python train.py --num_hidden_layers=12 --hidden_size=192 --num_attention_heads=6 --intermediate_size=768 --norm="layernorm" --norm_eps=1e-05 --attn_scale=0.177 --init_std_qkv=0.0374 --learning_rate=0.00279 --schedule="wsd" --decay_fraction=0.841 --final_lr_fraction=0.0 --max_steps=5077
MLP neurons of a small language model. Each row is named by its layer, matrix (down: output weights) and neuron, and shows model dimensions 48-143. Each number is 128 + 32 x the weight over its row's rms, rounded and kept within 0 to 255. Numbers have three digits each.
After each neuron's rows, "fires before" lists the tokens most often just after its 100 highest values on Wikipedia text that the model never trained on. A number after a token or word is its count.

L3.down301:185115136107158103136146097123137241152136165123145160125071184115212150070148146133102141115131151135171167090126100122117110161132169152108043169075139150134109167168108043117130131093078151108099154156140156091140135164160171154128119124126144110155124103144081054094119141118122112113
fires before: "\n" 51, "-" 15, " " 4

L6.down89:089100118153125144142084107153181135156091205074118120118090170138130161109126130135131162085105112089124132064139066051152065046130143104175193082119136117155092186190114093165193084111165150172116126190180087072123103119134106124126146109107159105147145169097168119142136115094140132106
fires before: "cess" 13, "duction" 9, "ject" 9, "duct" 9, "per" 7, "p" 7

L6.down679:126128142076140072151170116065075142168133159082121125153172159158090081167156106135120125155186112088156110110147100166175137109137110087153216169192114142148160117160140097098142084131118109143123121144053174042134096099120121136132099153136192165134162132118109103087144159148147058154
fires before: " |" 41, " –" 7, "," 7, " U" 6, "er" 6

L6.down445:149059126148124173113126105111104122101138131113111183116085127113128099122098131101124144165090132113077148089135159103127179101104088129148131141111148119043181146117106118151203102113129130140102149150181155165081149223106130144156106182075110179193111172091150162065111203143093150139
fires before: " The" 17, "\n" 15, " In" 10, "o" 4, " It" 4

L8.down624:095141101150175168122120123111095236148124215093142147125118173128134123114080119097207112130144102161145103083133106138084152128117140132111091082139102174208131098077138165191148198179131139155112106165094108074164105129152185145143153086144103110136144174162094118157141095121189084086
fires before: "ou" 14, "ards" 12, "es" 10, "oung" 9, "e" 5

L3.down634:126058127137175111156163163021141137197068169074135069121139108107111089123198099114174142126087163184117132126118117152083113126088100117070127137138185107171136141177082120115118086125125131132080135155122129143146158115154133095141151103152190092149124151170099125093096071114169087101
fires before: " |" 16, "\n" 15, " -" 11, "  " 10, " as" 7

L9.down270:192124130105155049088136162124116069144114157176145144160120121137137111130099164134126119078075099086114132157091111098135103121123172126132148107122160125119169126136087113117132123164107164143076143103146088149185124149131080136141119125151164166148100138040204207153105126115096147119
fires before: " |" 56, "F" 8

L3.down453:111125166182132069101107145098079128213125162133103141076161149148119129125110108092104183126179120098127093138144161169145121123126082116160180048163194135078131146158069088095121104146132125133129125142141170119093109121123141120162172100119108197084131163174120041144140153188079186106
fires before: "\n" 45, "j" 5, " =" 5

L9.down310:152136077165134093108142087145094151132125132095100141138125176079172159160107173102139130123102119174141101138140173103098194116098145144114134150120133074113124083133097132144158132066128099152118176175139138112146134093136178073126128152138117159114167127135109140199105132126097179114
fires before: "ound" 17, "ess" 16, "oup" 12, "and" 8, "ad" 6

L3.down731:107103111120120065176108149098193099112161124114210138116122117148181109146139117131103177126145187074179174127108074173114132200149107148146140115200088111113148076136157166128151149143150131104154169175086115073122091096155129130123174109140102114114171130101145082066123130129133132143
fires before: " of" 19, "ic" 13, "icip" 12, "y" 9, "s" 8, " |" 8

L3.down390:161131102129149102142131151202188151084096083157064107086097116153092142149103062148112144149152078136125144131147128109083125184065122129128107124135081076124171135103166117069116128134106130118136142102161156120118133097103101104087139084118082160175130131135137087181128134111114128083
fires before: "," 46, " was" 6, " is" 5

L9.down536:077108106135068091130077162120114102088135090140169154135142123162104116140145083156143093106142122097104122134086141159150052097127047225134132135164139107166151127139071141100079096134080145143075125143187153074147080186136176107123134146072111137119168121104100087084134124130172130158
fires before: "ed" 18, "ing" 17, "ted" 11, "ary" 8, "ation" 5

L3.down263:120167158156145106131088131099131092137138116183153143155127143094114090163167141133156159136175144168112121154148152150100065128149104086137186090098093158088196120139088141119147155068076177105109140104134147158129078192105111128103135149138138112143092184067162062138134110133132139099
fires before: " |" 28, "–" 15, " -" 10, "==" 5

L2.down658:125178198110111148153108101156114161116146152152123154075132128206114102115112089097105135159130144126122093145121099083134088174129153121132113135176142161148104105100064142133112109140141124137161124033100175089206088165124105171135143142098112189145119149172121163118117148136104151091
fires before: "\n" 48, "born" 7

L6.down603:150128118148121143141128091147118142079123056121034122166158136158126119162122069116149141148142176145129072073110223158201112159160121106103116090127089183090097115127157155145123046118109153106118118109128099129111158135116127103129110084080088126147113155109107112113152119138130113164
fires before: "," 26, "." 20, "9" 5

L8.down215:102098151120084144156163145207134108107131133133097040099078150139106163120105114094132151182116099148137132170112117109140119116129139086131099113116178081035141153159138090200102124148150126175143144186134170159084136133145112131092138122048130134158095208121076148080154112103145132096
fires before: " |" 16, " Party" 9, "otes" 9, "andid" 8, "ate" 8, "l" 7

L9.down242:099074142127180089073116170096122123056157134108148123117129158123181112102147127075180159077103091037125146133084126128109135144110104127137150197119129130117130133143117111165123052168085131159125127100097132135156132136105160100117089155080171119107156160124160103112148134134185109160
fires before: " |" 46, "W" 6

L6.down718:156093152138125057143156133115105106142133133094144129131131037168122081115136129140147140059077169112153143128146093157173092110120148171086094082100113130151121108152116107184134095137094106102115089151051144082111126159189193032170095169138127104086133152134090126125079121058162132141
fires before: "ional" 14, "ed" 9, "ing" 9, "e" 8, "ir" 5, "ation" 5

L3.down582:157105134113165116166063082129103162169134114101082167103113145180124150147097075068109133132144145129130147106150127109172146155179151071138107032141165111112128137178167146122147138145111125145081193102158169115109069164176142176068053134088105136115125128155106120150131145118114135172
fires before: " as" 29, "e" 8, " a" 8, " the" 8, "es" 6

L8.down395:111111105085107100160149128101150160100137146145072160124145101132179097115159156121122088148165099123177153122161144123144132145109137129146152143103171140129145145140149179156084146124185134079200156136134111110135101103111106146109121149096093112150113135161147138136159132138164125095
fires before: "\n" 47, "le" 6, " and" 4

L6.down551:115101132131148125149130172128178092136167162119136133110166133150154165164088073100156176120074118103164138073110147161121120080122214054145140132179098164135115152138151144104127181114176119096188154113086122144120124118068112145108131135110099115132139120173158096068120130058095123136
fires before: " |" 24, "on" 15, "an" 9, "er" 5

L9.down545:139117067060098157121158180164146168159089151116066109109132114144118086155177178088091153132147065053125092152104134142122129156158119112123119117157198110153134070130115112088119103139182098127157134174204071191061084124110118143165075148145155165173120140101132123128117122121076106100
fires before: " |" 57, ":" 20, " (" 9, "q" 4

L3.down672:137101143107188112118128049131153109129102153152184180105110145088086136101180119099160136120145091138131119106163139142177178081144116119103132090114092137126161146150113145142118174156155139134112192100142095161075114113126132048128163106136087108054131162110172075137097111133130072175
fires before: "." 27, "," 21, " and" 5, " -" 5, " to" 4

L6.down687:139126141115159120099105059167136145063136089130123143152149087117113156148130083096097158143168096150105071164105129123104122138191150131128123134158122086109123123121071139153100122095122099172139149149095140142092122072151149118114121131154146140100119140154133122115168096104157137197
fires before: " |" 34, "–" 25